MLP neurons of a small language model. Each row is named by its layer, matrix (up: input weights) and neuron, and shows model dimensions 208-399. Each number is 128 + 32 x the weight over its row's rms, rounded and kept within 0 to 255. Numbers have three digits each.
After each neuron's rows, "fires on" lists the tokens most often at its 100 highest values on Wikipedia text that the model never trained on. A number after a token or word is its count.

L3.up1341:170098130025116077076131118090092109166160105113128102150095048137187204134102155125159117071118114123159141093171136159103150099166164137153163087177174151102146151132135067091068136116058150087147146075161112100145112157107178117136136145151105135169097159136087120143151167139099139106133134194183119172142069090133146103115133111125138084112102145061138113141155149160149070150185181065158105122109164163172122112146139082161102124089118160131154142173073127131126081077093152082146097113160128092066140169157135142127137155158142141141129157115133140198161073118141156100
fires on: " to" 38, "ed" 11, " it" 6, "en" 4

L5.up1203:160138190138142136077103132112177077145110149122128200138120124103072099127103114119140118104125090152098102132117132108099166129194184149130144083166137167125106149103089056095148209098156118119139158199134184109105070178133148101139114128148059132107230150122077141192126169080115097132145145103102128111045168150142139113052075103121152145176129121086098088169128167099194031082092168116152095137114134088145106178078095168142181088077118159165123077137078146171107117104138128090106163142087155084099135096146108124146111163141170095138115177110120149090134174144155131154
fires on: "8" 19, "7" 14, "9" 13, "5" 7, "1" 6

L5.up706:090122101133149158133158128148067160072073113141172196183097168136072044129068101095142120138148080126114164076109112132141093113133117159153177123148087122143153141106102128093088197131187077159123070149158184120118107108103097065113150132145087144072181115143118171136110163126169089151149198112094120116140177167124117113159158106210124127173162108095217132145140081135162085145131075191168124129127063102117130136125137112154142137080134110147129142172101122137121125133129143161105152140094093176108160094135108169113139125129126153103115166184141146154145139142133097102
fires on: "1" 15, "3" 13, "2" 13, "4" 10, "5" 9, "7" 5

L3.up980:136137156120203092136181166115140091090158089101102166098112100202147110185057156130114129149093196156130141131110142116182172114099113110131154152097125190174165130187093087109085156217125151072138176138164163136114181140102101017109131096065133151168134110195157143089144133108175110104117157132091141180082111089100144185149141097048135101117095115079162124173140117113148117084100153169173132099097148074150121133131061172080095136129136162076191118215101126119164082108173119088144056152115071097142183137161142112157111135164115118139155193187153135135133125169105109089
fires on: ".\n\n" 31, "." 30, "\n\n" 12, " |\n\n" 6, ")\n\n" 5

L3.up1036:144119109158174181121105130134098146073095078126159175127130161096180150100145121086127108126121099159148111125104068096149107161115114118144132100117116091089109140094088160118102126094120108138077129096109057182167092135173043063176145110143147195140146123114137148189108116097082139112072096083111099055159105122106131175123190135121126108142151153148167126118130027096206138077105152143094105191150154110111049107134126156136130072102107126157155069173129125126115049119122087051180161085121098147144176162106127123129132122161138071204139134166133170158141125169080153076
fires on: "g" 18, "k" 11, "d" 10, "v" 10, "m" 7

L3.up1303:133143155116128237185099123162156182059135052142114177139226097104140147102108122136137092191168085121110086172099112083071138116149103163131102179130133096136128116166131163182083137133114094115103155167160129140111117124116163103152145094155141118125122121056139132147118129102054150134166114082155067105114120091126076079136059136166175129152156111136167152070134102187176112166115159118133164115130091128117120101112146119120183071056139073100076124130135133144135094113153040167143106100122145131070149127132191064123152157101159100138122116152174136147098171110091098095
fires on: "," 21, " (" 13, " –" 11, " by" 9, " De" 4

L5.up1906:139115066077143134081088096117105142124075110147146103110113147130111115189175102151103108153140172178073099174133135106125135126155137094129096138091122114126153125132141158134102162124068135074127104153156121165151150092086106122156128075142092138136163156102134124125199111117112108140157142131100105173119085064146154075156129146094184121128149104150167140134099111057179129127126090066165144109134174108123147148082164111109148149075152144114150116140145101154155047062148058131101097172056144135074104181149179093165080173130176113114105131085127160153117117090125151071
fires on: " " 30, "2" 24, "3" 4

L3.up1503:148084092178063070121154082144128192137095095182088123092103126170142173117127141109076175101134123207067093101123172151101125122153162176118176085121151150160135136099159126123068076156089125155130093164090171166101160149080101103085144157077128105119155111112134162153123153098083145112138084112136112114072118123125082135108124143164171090063096132132108170095131127154162096094101104150150096136120170176095083128127158128143212186150151153115151144100124120115095099129105124101145129095074165127125106142219147145077116104142148115157114093190153152149167143130152121096
fires on: " by" 26, " as" 14, "en" 8, "ir" 6, "ord" 5

L3.up140:154089157117119174147148062072139089164182117156090193120149112070122162133168161080082109094099146160099105077073067064180101161125091075116189107099118093128145121124138147095068089121134143149091106137148066177105102154116129109074156140163142125141140186169118145099086087102155158129116116110111096164129170124182120106148175167162120129102147107167125158076112152148144134169132102156155161114130063083128110100167118102095136088158125133145201120180167140082120114113166146151178145123171199111098150161150143124091113132137123095177096121146113126071088092136168156123
fires on: "f" 21, "'s" 8, "m" 8, "s" 5, "father" 4, "el" 4

L3.up1996:164101101096123155193054127119128094122113076136089148124142135178169089121164135119111099066157130143118094099178138116176152135116141124164183072093118154106108134166105163107092069163165119098101086172153118107081115143122165137141122104117179097145118142127102136151097113059075115128184161093151115124082135118175147123158091158078133132183134084089126162162160081151157090130102161135097171134146090104154174149166153082129119118160119051142116110111117122125150094130148145171146137163132158072159176127157151135107117099127152145105159115096125120050131120147173071157
fires on: "'s" 50, "'" 11

L3.up1989:159114167119104117102134095160145127132122062163091144067124103115145142182124154120134191136100236119123128107119174118190147185164100174175135183141149129141102151137116110146176100164125183145166098166117170094143186155167121080115132094211134099101144133124115142118163158129111094113111122182116121168143060086150154185160144142097127054097034107109115177110163104114145097108146098091131104118088153104090140092143061176123171047131118091138088112083144099178124166089144051111054068093134114055156132028141120154115175161124160106171136127106131121122124159146117094141
fires on: ".\n\n" 76, ".\"\n\n" 8, ").\n\n" 6, "\".\n\n" 4, ".\n" 4

L3.up136:108092076135157133138129135110104067062123147148100147163108095076151109088119126088133130111186132126099131133137148170148107120150195163161172102057150083075107119124176127164133172173127067081141071197153126177111113118146143101185209111129098136160149167107072120139144138084121095123167130092142158159143134114121097083153105121121173115160096030121155150159163107106118107130123174128108094098072133130058135192138134077135171191166171091110148101130126134126083102153157134171186149101149110100093064093113141105106051095132131132122152096124151108112166090122131085090
fires on: "le" 33, "at" 9, "ly" 6, "el" 5

L3.up155:102183145063117098155124163136132134117115116109134125101129166138134129140116195144104158089151124122131141166113122125141126137137157135124137094119143173112169125103233136125142158190115207157131145171147132171105135136125121075110130178124122082183116132080116144097156124174080086117112174164101127111075147152085159156167147193101119109083042143119123150138119139099093110122129134215126105133121165075131138200138167207077108139090085102081135105111114062131233156095134186133105172138144129162118191167164175126146137098128117128143167153126203184179143125170085107180
fires on: " They" 20, "ers" 12, " He" 10, " His" 5, ")," 5

L5.up1879:171140072126112113095092121141095137098147164126123145088087149128131147161073129088106173159079085144131141073084189154124183072113111136127102159140105201143155140055178113183143156137159162136147155071118139185106154105135069106109147048176162156171122073064154136128113115149153154136142169167140091133077122119084146115200144136057131127109126173105119120095204074147165047073125124114126122138132129175133172144156157119082202076148151120118107126128156154122143085143127113130063072134152134137146139127149136149131157069128164119119111142164134129099096159126155131165
fires on: "7" 26, "5" 13, "6" 10, "3" 9, "8" 7, "4" 6

L3.up1955:167139082074090112142133125175118163091089102082085201126126075120135142119105124133103125115110076128134113178130113132118086119102161118191196152155072123130067119183140140181082134120107169097086109076120164121087168169132090133057108084110114158109139115124154152056108160126146102140121193144122070137110129199138126131095146128183074124128152102131142145159119124081164104075182101178068105148154104131168090151120119122164101049101159201087176175167105207126142116121157167080084138109113130102139142112153100145122160103126072098135156163148156144152069104102097101123
fires on: "," 30, " of" 17, " |" 10, ":" 5, "-up" 4

L5.up987:111178104172143128133164078116094079192134106118129130085181132163104159124150122154124090165098199096096111125139118148136092123159076104114104141127130131144129133122068072140147124075146127089116085123141128131107115118112144095151112171132121142091201090105122189180144113175140112040151128175089084141151076117163177170145106107121154148122091175159157132158067140072107155193134088084123075130114150117118089104145102151090149083136079106101129178080125168128141107163120129106059098078121141123144072131131133154067125122152150071113140115126161129162115177168118196080
fires on: " " 38, "0" 12, "4" 8, "1" 6, "ch" 4, "l" 4

L3.up1550:099120112130145177152118138127142122144165094159164136132170094144136199141101085093092144133137102089121138128129115149124126080149142138149089180200122123132100124143110124115118134107085163147166121073097143103051177111120186131105204100100164181102130124133121146137095141071097167115136198085148077106170145178139120130087160120137081117173121136142175104134153116140089090115151143117065120150126188176162105080153156184156082127144109184123141121106122184115104140151110157125241116088115122090105139147126091109129109074154130090087166176115102145184114079098171125122
fires on: " of" 37, "ic" 10, "." 7, "order" 6

L3.up997:154154115098147137162175138076063081137124124159127126081130122123162192164156134168089135163200183142148142091113107092180125151174151173142049096097108160148135118104122127161103107121135125104098086088072149113085129122156117068180100078131137112120165112099126143123149130132126143130169035160160099167112106135135134226132157129029140135164119140119127124104134129130181132061145123130114107122140194103106132094127105164131147096095114188140156106150126114166068098107143118099100135085130142091113191190148104137060120123181185079171150147136137144092083181128139155152
fires on: ".\n\n" 36, "." 16, ")." 7, ".\"\n\n" 5, ".\n" 4

L3.up369:116181166115137147073072116140115116124172138130125138093137126068112080132108111115082109153100077132104087108164110160143135099119114106132149121195157114118097163063139160153146110123073114136163164133110154133126174136145154112117177121134215137116153141130126129180139154180100183155144104122098116161150239167196119109094173172141148125127130115094120098085133171211119152113128122181148132138160105166107122092133098089152198155083099056104161094157148131122130070080158104169139139184096208195105094120123138101120079181145150148105104172140088135181158084109138142094
fires on: "o" 53, "ig" 8, "le" 6, "al" 4, "en" 4

L5.up66:152102108112163116116150173139088146128120125144148165183083126157140079146118153167082114127061178112138118113101177133131161128179111112116087147160148195155116110150156101210158189121133159126121146146136142141158093124096165084143144083150123115119104125071147118069137091151155121105115106140134128136107083104143155087101097135158136141062107099126127116134112100118177127113088120100153132078121160173128167101115174098122130043107155142142113118030103081170147041178121010124101095066178156116136131180161107134105170139133155104119094118117111154061163201188121124135
fires on: "5" 22, "2" 15, "6" 14, "7" 7, " " 7, "4" 5

L5.up1342:142184148111084145151167138087118103164148131079143132136178122155170117190068141092133118156117159134103097162064095150164121066135095203119144164118148130160111145120138136120117078136136106152140081143102137070143115146185125098069113090205156158127146150133145193120125127084137132145173129078129133146111083086137133145140164167099151117095088141132113111101127130148106100145135169088131178088153130162110143149137148100148078156103131146115135091083169176114163069074112148059152101107098119119102068162144147142138128171132184110146083109127093139144118113126118134160
fires on: "9" 40, " age" 8, "7" 8, "5" 6, "iv" 4

L3.up1997:138114059139168139082145128082069113094110046136149104133175134150066105145137158155152122109138145150155111078105151131118122135097085131165130089130122117156131144153144133153181141084101129139160149149115123151131144143106160142176227201118171110157124092127116138081069076125089129138156096157164187126121155116171115112169102128133125116100125090170114143078141142117077134197128015047134129170052101120159128137132088076113165135145123132121098182161111140151148144170107149128158159123112150161162145101151119126135116104139092124151104087111110155120140144107102102131
fires on: "it" 54, "is" 10, "the" 5

L3.up1548:128151139082124121136111164121114142109138117127140136113154085090194111169085127138124167121077166109082104130089168175137120146173150173132096077096129132147133111126155126132113168143186151115159178178119147147155113124099156097073141097162083113164131182157137134111117097125121101171153110108132103118147121096119133242139149089081141088136078134073142169104192121103142118079101180121110105115050179122128107145129068149076120157133153115100125147115139134172142134109111143093133109165165081141084187090184167154126108135198146148167123163119119119115174130173147141150
fires on: ".\n\n" 69, ".\"\n\n" 8, ").\n\n" 7, ".\n" 5

L5.up426:144115132084121172155127148143140142149148087127107159128122190119169126114153155195127153103128133092093073116094164118073153141154106078114087094114141087134139150152082088125096129108119120085086098103139135175162140121105172111144130130117120154177130185151117147196136187094117125107162098151151119047141115165193181112125143080156105132168108166185116107161143124183041151129110184080054139107084127139124106107105132097129107196083051111065143076158142071167135120114159156177142150112146138087151127093100166086139136091103076113141110100160170157164116121185106152131
fires on: "," 29, " $" 22

L5.up609:149122095122154069142127160169129157127155135171125110153071146105135141115065078084121114128107119110172106098132152127105168156123111144150114116112142131077113126118126150149095092131100143114132159128079131157107123139130186126168118116089096099119145126095069118123122122135134155131125143166129135137139178113105164171131158102090063147105201108099145153151105058098146155155074120087090060072140140117096131154154125149129233177168160162170149136138162106122090145131075141129144106134077096109167109116176122109099123116120185131071154159136142108145097115137086128085
fires on: "r" 34, " and" 8, "k" 4, " Z" 4

L5.up916:113111063167130153090149118094123153071135111153146144173102141106125137143089123127117159110131155185075099099063114123128175169157101121142147160127106132120185109157118100140106160152136100106125188083155146163150111154154102140145130063099107143099111123132174101100086082131110104140106138196143083177111164132082122085183116136152124133081157150089113119094129126125163117129075049158132124164200086161121090161128148122127141088121141127074095152145168148087103109159101104134142129131088112168145147123148154124088175123116132168152135127073136160110129140164151116121
fires on: "6" 23, "4" 14, "7" 10, "5" 10, "0" 8, "1" 7

L5.up1678:124098131101135146151166139146171132172148067141170159154123097128103155139138107075140156153126128125118092122114133106111141195125082107156176053123160166169128134106070131158085162058075135135129082102127101123184080139123132144084161131104148123167075164155147138103150161161124156097082117150144153162150109142135152125162103083083172085131105069090103151130131173185146208162120132115138117148132126141149116081144143081101121107157134116153109077106083144094123151103096061118094110117168133195150139147126116162177060140084184097119111089124124123127132095115161120112
fires on: " or" 16, " and" 12, "h" 12, "f" 9, " %" 5, " &" 4

L5.up628:138167174120162134108135091091194145103110114187132154138156149122138096156084076102116077107116140123120166065099114100139130122153089113065108149155135154110098114160116145124150155111096115127149149171169195121101165184106119137113141100108175153126144097108094118124090099194188139159187210126140142134142122133095123118123085140129161172133127104097092104129127131137159075105166093146167140099098134131097139097105114081131155079141114127111100119086155106090071164110131108159115115081144148116121130070154160156100122173129170112113121157071179151100124090176152115112
fires on: "7" 16, " P" 13, "ar" 7, " to" 5, "5" 5, "g" 4

L3.up223:126095099122116100132094179126143114097109140092083175153161120129125066168095108131126147147137135154093104101067196126146111161128160121122151100120115206130159139095143103120099166204138118110136153147076155097155112152126084105103120056138128088178149126126143140141104131141109069150115127176104152136077058126083057135145132127108117088118093099052151140064185109171091086089144161143147107118146159094157094108115102123089176109128146176109107111122170151106137172133114109183108098131135136083106170093141128136111165100109197116191113147075175178088114148085033117113
fires on: ".\n\n" 63, ".\"\n\n" 12, ").\n\n" 7, "\".\n\n" 5, ".\n" 4

L3.up238:119140172083139092124080185144118107075209142175149115133111138123133121089121160142086187172115127130097162155083184163117155101052116190150179148118117115153073170193125114159160132125181132152114119154103100149108106062128168162156032212187121163127125135141082142151101135113156135091114113117091085113178143074108142098123131103136144124104117159112084138154149111104133122127159137178106122081162121122128125120156192122143072128143133145139062117123067113093161128091168141104053192122080078079128183102161197126117156151143143105161151120168104159129149110143105076152
fires on: " " 42, "over" 11, "ed" 8, " a" 7

L3.up750:170098131018116124175116126118127087145168124160149141114115112150160128133168115092130103040101140147103079102130075128146179130138125146180124135115087158139131144141098091082100104132101163135140079145120135123202111140141140153107143119111108142114165125152113154087112143100115147131112083120197078096120095135101197134148128137087125080130098090152124125106104138161165114145165119135159102224123123105125112107182158159094111107110127152134197159155083130117166099139098113154160116111134140138100117150139102109125132190123135104239152187109184203148139098126124149049
fires on: "ed" 24, " with" 16, "s" 7, " of" 7, " to" 6, " " 5

L5.up248:160199074112091170090117114105111097139135129136158091153066082103108095189091117155130123114107168155124149126131185134094144124143107100061057155158109111137111130136137167131099173109170159112132112105155095143149122131143070137149155054156120103105119119031148112081070121140170136132178143155158107160114107125151200121136131115088127146119096158159141166085160154109159152117132103157119160147115071197168156160110168130145113065198122124155132158104186106145154149117154133168119106127123152129149112195108140122123146096141131169147160117152122109166068164104134139104
fires on: "2" 22, "7" 19, "3" 12, "8" 10, "1" 10

L3.up1817:155131134077163108115090095074074074110143076140173137136117100067133143169137163111083179129128183143072131078102098129118135161155170099166154088103132144132150131127068072167094174184086190084115106170094137134177124146131099103154128067188126104138141229193115136110093176174103073118147131095137037119114146117115171161159150093114090096104109150090120137076136107095158067063131187139097072108120201114134140104147091163131149129145103144115111065135132129181151126110180131118145089157154108113103162077104149121124151111189138141194146107118129136083099172151135147077
fires on: "." 52, ".\n\n" 26, ".\n" 5, ".\"\n\n" 4

L3.up1119:145207105125163152168112180111058097118114147085121156108115138122145141161153155132103121122152170152131103136109050101131127101134121118171159056096114126189128144125091076201124183134114124163148164146106104177127133173089123116127130129131110183143133098092162103120177140127159126091171171080117132105110148048117099109135136131108073118069156150155137119073144151115128148149053100121122106143149163153121116091124080094100207156155159078166117052050088142182123106118132145173149195097153121131115091123107134143139139109162152081156150107123091171138137177151079178130
fires on: "ious" 15, " same" 14, " II" 11, " music" 6, " no" 5

L3.up6:145055121127188151155127111139095141104066091116070171097107123149089111111150160142109102141172140116156027167230115148122144116099141120135156158082165098140201124180084133165103125179170144135139114120086089205149162125137102113197106121142155094106131155112154147189160126129125104128056157139119089146114099118167148131147158117087108137134087072087130121137153096145144131204082113142103153129113108128164114085125130209139124170061069137157125146076113121148139112133120063165136176067151123159107107126156104166110102056138130145165096152152101119091154126155145128111
fires on: "0" 15, "7" 13, "8" 8, "ity" 7, "5" 6, "aper" 5

L5.up440:152144107123104137167109190146138103105155073118195142116157104117131121170169129141037164094113109155113093169124133102146101104132151131137124119072142151135147118107094063117104127129082153112156126154100142126113120145069131126121139128137139106152151155153081157192136186090076151141093153114120126160093135163192189158092080126080135089094153179141114116167161143129138117140122130159113160099066117160091124158124120146106101103134165122116179074171116102078124104107076117056154092146141125103130113110135180143205123098127166118148108119154131133149151175139136109139
fires on: " of" 32, "," 15, " to" 7

L3.up233:187133136055119140101109133113146105119137090144099144180147073103173161129096139140167160084100134189122109076115174123123204147127155146167095160094096177155086160111155147110104150161159142146129139152096132147148072152145108092092126080078154093190133167178101123091154132116106116142153130140153062166189103120092113191142176059078132080082066069033132143108185125173234090098119141161138107116104171159133152138173118182136101057116156189156181107198164103109128087075064101143110111126159097127110168071170137081138118128195133089179158125127145177126158149100171125096
fires on: ".\n\n" 63, "." 7

L3.up1195:202129076074143098151163146148166118124165176141094083147121103166152209087147128136149158090061096116142134132103162104155099161119139164135091121122098178168091135129157131115153128127134111113135159138141139144076097078082188144126097125150067078153154152163136161132120175113107134145123149146105134154165114158138099167178088141139112132105083117123127149080162115211101143122126146091110110116120179176096165104141162171111098165179110159110101053163133142105100177141102133032056133114149114080148109111137106135142138098093181136101188129140122127113165157198138165096
fires on: " of" 41, "ar" 10, " f" 7, " Rock" 6, " time" 4, "0" 4

L3.up950:120080158046162132151165157118165146130089118147098185117134145091184083142106147082101140115061161148093128163097160110173121099172088077162028113128109154124130150123098081105134145181073144151125154169130154159138128107152139058021134113186165052147124151116129153150156131111054136127157131144111065166087152100091179131142157143120080133122090083149112152114183100107151134060114112148104166107116163126111138069136129147088073064144153189127206099213137060169130096043162079116121144171120099088119128078132130098129039177156139101163139174194134167088127169103081170130
fires on: "." 54, ".\n\n" 16, "\n" 9, ".\n" 4

L3.up554:160105112108134119166149137091118122133135106133162158122134074090151131169101107149142137138119174164104163098091159135148155113147120119160136107088112147104175138113116064127154109146139132119128177111110132109168142119165122049125100097087114105139185148153112137106090136174101105148134106152091047160070104103094117131156183142063125089146074051074147188034160093124155110055146143162115120125111209131145110054120096169119143072106119100130115097137154125103134159100125090149071086135132073091103172115139200149103111124168201138228112186066193180145133151103109136140
fires on: ".\n\n" 79, ".\"\n\n" 8, ").\n\n" 7, "\".\n\n" 4

L5.up345:130147155115101093108137197094169087094118119110084111133126193120095114093147113085117163182137099124173138160106173125121123082109104185103119148160074138255173140102146165117107141090160121124123184095105091123157112171141153100109146136106172157124116143103127138135104143083076111142095094179111159076155135127128119146110157107110129141185138123081115094105111104158165114123118126112115191129101128124128154132106177206130065206108162134108109094136186156117176112163189096127134132156154181166112074160098153129100107130135099080129030116176112131053122138117158143186
fires on: "9" 31, "8" 9, " (" 9, "6" 4, "is" 4, "7" 4

L3.up1363:154214139099210115141149162107122170139144092141096148128143120176154145157006152115133120164080113189112137157087090122105163160143111102140109122131176201127129154131123097156114079150182133063130168172165170114156088086079187126095114076142098149095153128166149134092150123108162125116149142158054037122079121100123133155103135100129118092138104112117103128164110087145118142080131148108139145140111175145157129177101111120168150117183144127102142138190105141113132100126138130118139117177145131085123152119136117128117110135145225129116142153172132098096124194154088097152
fires on: ".\n\n" 70, ").\n\n" 9, ".\"\n\n" 8, " |\n\n" 6, "\".\n\n" 4

L3.up968:188093125097136132107133139116134222098109115157118151141105145162074144088106071175166125075128165136205130067103095140160090113128129094111145144127107146137107157135103190144163170185116086171069090122119097114156161164098103171120143171082120119149159176109098133097098145154169072126135125144137147079062147117140113114150056154194174137142147176136096160123051137071183127117131075149151101176129165111112135159120188151129124130116173164084061094145140106172118182120121097084125113133161107155128137140099147143114123137101110115134159087066136146155125189165153071147
fires on: " +" 18, "ş" 9, " /" 9, "ș" 6, "is" 5, "N" 5

L3.up1927:133134141082121167101116106147147149089173139087152181095173139114120114141134112139123080041103063062122116132100075101153125127130144103136143180143123154180079120149081148146064123147123158196155090121129164138136119190130124079100104045095083131179141139165100116157097158114084145097167101098138107147143176116081127131093155130135016121118130077157152137081137117105122116139068133068092133131183118102090090098167123134169092145111154110139134131106061189171129139114163139119108165104144107145125123113113108175154118128167118108148136255148145141089109123152055181104
fires on: "–" 19, "\"" 13, "'s" 7, "er" 6, "P" 5, ")" 5

L3.up1803:080178133145067131186090094157112150075086113148144156179119102175100167081106058153105124149080177138134128142081116154118157140158151079129085098100117154126209126097108056193086061163115135073121126127155137107177123177148110196140190161121164099106165194076144137117098136088141166119088122165089209136147125109108172073123115133110176111127101123122113134140174158124133132161135131132178075093130158133115144106098167139144130109116160145124121098145115097133104115139106123076147140124190146113107106104127085127118038086163162068144101112145088177092085151102140132082
fires on: "L" 22, "s" 14, "ly" 12, "l" 6, "i" 6, "t" 5

L5.up434:167103067059180113150094151147128115143147113129148125189118142119113137177100130131114136165083169127122065134098159178134124148167122126180151117103147157150124100088096140129170123130190107085113180120126138130136085139116124174131118111108183141209150113179102150138073219166114162134114139165115109134109100099127151114123189158100105138137133156055118170053159142082167140132114132110121126101161105100101109114123151142117114174197168167156123123127089090129062167126159163096138104126143176171141135122112154157093108112088224139142136112101093135170087161149145153095
fires on: " of" 36, "9" 16, "0" 15, "8" 7, "2" 4

L3.up568:129110137084182113131176132180159111150105115113070115113132088112174115170117102140184094059120094138147165123173096121111116117072146162128192098100153088125141159139161150136186136174101149119168101098160095104145123053124140157120105154125112096157166148056127115126178152144173159154136072121136113095083142137160161159164116144114134133071129134125150128172080129043117164180104129067144079120074172141229156105155129109156148074165134108122100100127121126169112151179169144054115091153134129154152087144127117175129124123047152156148168164097134154113091112105095097127
fires on: " +" 61, "e" 8, "in" 6, " Television" 5

L3.up673:146152183096133090093125159136170099105092103164127151202166151132147196118088113116092108120155109149157168072116203169091113118139063188175111120159146106092074124125111175174128120148104162105114181124179102125076103122095131109152094119118122111165133083107115156098086106159115125102104131151092081110116154187121152125157112107106138123131119116145158141153115132161089100141146143095139093139164171162106140136145113106144128149124131129143174140078058172126102138100088101084168164138138205134198106097169134116125099102135186162148132202108114142170179130174128118144
fires on: "." 25, ".S" 14, " States" 9, " University" 6, " War" 5, " of" 4

L5.up703:159111166122108125139112094081126175146118069146145145162089143120106173107092116062133129033170156126067063106103155121072092148117088162125155042134126079167123133092115146115064151146140127146109151100177088173072114102125166158127176112069162134053112106200149130147179109033119150113136122166163176054125077175165115097150152092099129134125142131134158232125048128129129149085126142070094206125090190172128142142144120101156192130161079135136186128099123131124134107108175144047118061121159117129118084119159105141107145116107119082105133131158136135188109137116133130118
fires on: " and" 31, " (" 12, "3" 12, " or" 10, "0" 5

L5.up1589:163128097090102160126138102103178128140137162126085169144158139084135088106198165151115167124140156103135087134174067136145084129123124139169147097142093129128061109206164136136125122159098096184081095130088127063154099146141059062112082129095151101144154153144094158083138147081131149155102156143137132084089096104131091110139102127128140103109151147097136133103131175142141159127102099162145096124120143079132087089130135097152174121083137092117191148137135198129143117184186070145100158096110118134129143140159139125135152104131123126114107045119116172112063142098095131116
fires on: " and" 32, " Center" 12, "," 12, " that" 6, " (" 4

L3.up1348:159027133110118121127111093116142131125152084167113173086148179143165176169118132135111126145118168177135133104096135118117140102141181150128039120097122148102171165064122101131144145206127124146056168156119177137143116134073136108110095084169130119168172164121113140115170135150091126107162123140102095134055130124102111161116174115135109094117072128075087194127175104113214117108068131154112149121112196174158136191094091161102156097207159134075111117153177097139139110108067039132088085155105084122166167090179142125140103100160142089179129137098126175131105193126102150091
fires on: "|" 39, ".\n\n" 27, "\n" 10, ".\n" 5, ".\"\n\n" 4

L3.up475:146132149115086149176109080040069056123066155189189132154132105094138118110134117155089130061151165142067071108090156173118163108202120102188152100120147137115172186110115076098098125127190126133126080146169157172125147181138140082194089115114129126138127177095142133098100164134131112114123140097190105091137122160141141124147141185080117094095110151149111128140112137128157095135124108091108113140090146126109145161104132170095098092142084138063145121191106130125161075102146073132113109124126145053045165167096148145111117185119111106143112136148125182098142148156125157131
fires on: "a" 31, "ating" 5, " with" 5, "ed" 5, "ing" 4

L5.up445:142103145146086084091149185122116152108093136150096157145178161165130001160156171208152098148081129205148098140092093141065115107149058122113122179158131147111080128165158167113085140136101092073143092121133186115138094171126167130127126051148139123098153090083136120054144109101140151120155150104071106113160110120062128141140094165121168154092125121211087167098135142100135145120126131151165136163155133116098124110125168079143114104176152090113126126127139129158125079106134154107110100168134126133082121147093145061103133122115139122158096133083127165153142173128054152128
fires on: "5" 24, "6" 15, "1" 14, "9" 9, "8" 7

L3.up366:138123189135139145118169091161149110098097162083068097106131178137064166122058081169160131154095080120138093173184089173113133210126214128101131066093072104162139117185155081203157142138125158095095127117139122078131128089163138115152124076102116157123141154146165148141182098162148125126114093163140130126190113097126175141101132136142129122091111130050128151114147164147129112079090097158151119127046120137203121141083162106158147161117171136160087148133107158126153093154177127085117112107183158109146115118197094151136139081117139099139125122144093151122128189162086121098
fires on: "ly" 13, "ș" 9, "line" 8, " with" 8, "l" 7, "ush" 6

L5.up1349:205177140121098113123145159099104172166058129146137130127160140149128110120104168145066097095085156144159118148150101089091102101148100067172073101104134157170151132143128116122121090083124136107088167136156100157169156112086163128172127160151114091125159104124088126112092115123157115128130140145074095126150115113184149099133149098072134150110124117142178068215188077139097137080102045095051111180115198154173146150135126164064113192121046173153181123145134098196162085151124085061116118094174101119124110063121135133044068146127112158204123142206136114148107169142139122120
fires on: "0" 20, " " 16, "8" 15, "2" 13, " one" 6, "us" 4

L3.up1845:176141138019099148147122179136122071115149139154133204183096145099169108143159129119095145121199057163148106113104131103123154119177121168162222111082063127138082123154145091106177130141177093136119080178194125121164135140146144082165093096131093107175133139154173127138119133112096150124123116125148123077092094192134171163162123134080066028128105095135126140141144177170141151162070108155170050125101125066126117114130136146120054163087139125132187119149180183157148089107169118099107159154125139115113126145149156106160130118082077149201115162148127157152140075127132135135
fires on: " (" 26, "'s" 17, " |" 12, "ed" 9, ":" 4

L3.up1271:126125108069081130105059112105145172120123159097138163087115116116124084140158154189124125147186083131162142153082118154052095109081160137155182152130125136134087113149157079152117169152187169163083132184150090123121109182119115067137082143128065082208141134210138146112120169124070120166083106177139129078107103148190196109126119126158062064097108146124114121108114119097105127109124126209103070082133167117138104144076189104060127121118122153106162056111144112177177109105201111137043123149071140140107182114177169106167097082138116126184106148103103179136101125091104123102
fires on: "," 30, " |" 23, " (" 9, "\"" 7

L3.up32:106103126158116085063129132170161152067147164182114198122193120088087136082114184143117123132136112173113048114159114076169129094195136131120094173136072133167144124117132176136126071103090130175059141063148146121154166127157085112108176105162152155161186145095136221122104086149135120147128098086140101200108192096117149122153134141152100142122157083132117107045074166122149141142114126119121112139151106090094132134131124175146175181136081085132134123157087135137057124158085108199081171071096136152174086154115086179148084151091111121160070179110137116160165095133170105131
fires on: "en" 12, "er" 9, "ile" 8, "o" 8, "or" 8, "ol" 6

L3.up783:129151110155138118159084127117061100118125100136110142123157107143089196093138110120159080115063163134129158170108138165161132159170136119138163124148135129168113144105099152150126125174148138088136101135120140139082087149100188084110198117126130119114146187150135142080108092188124128111098160161089171112114150122148153092067107127131148114129102020130111072114078099130130139156164113155161132127112113092115126112106152073070125099130157147163172153093162080111170136163109118150159089134138112116079138065072149161114126134181147102123082172155124143116147134193104121145
fires on: "l" 18, "i" 12, "ı" 11, "st" 8, "f" 6, " League" 5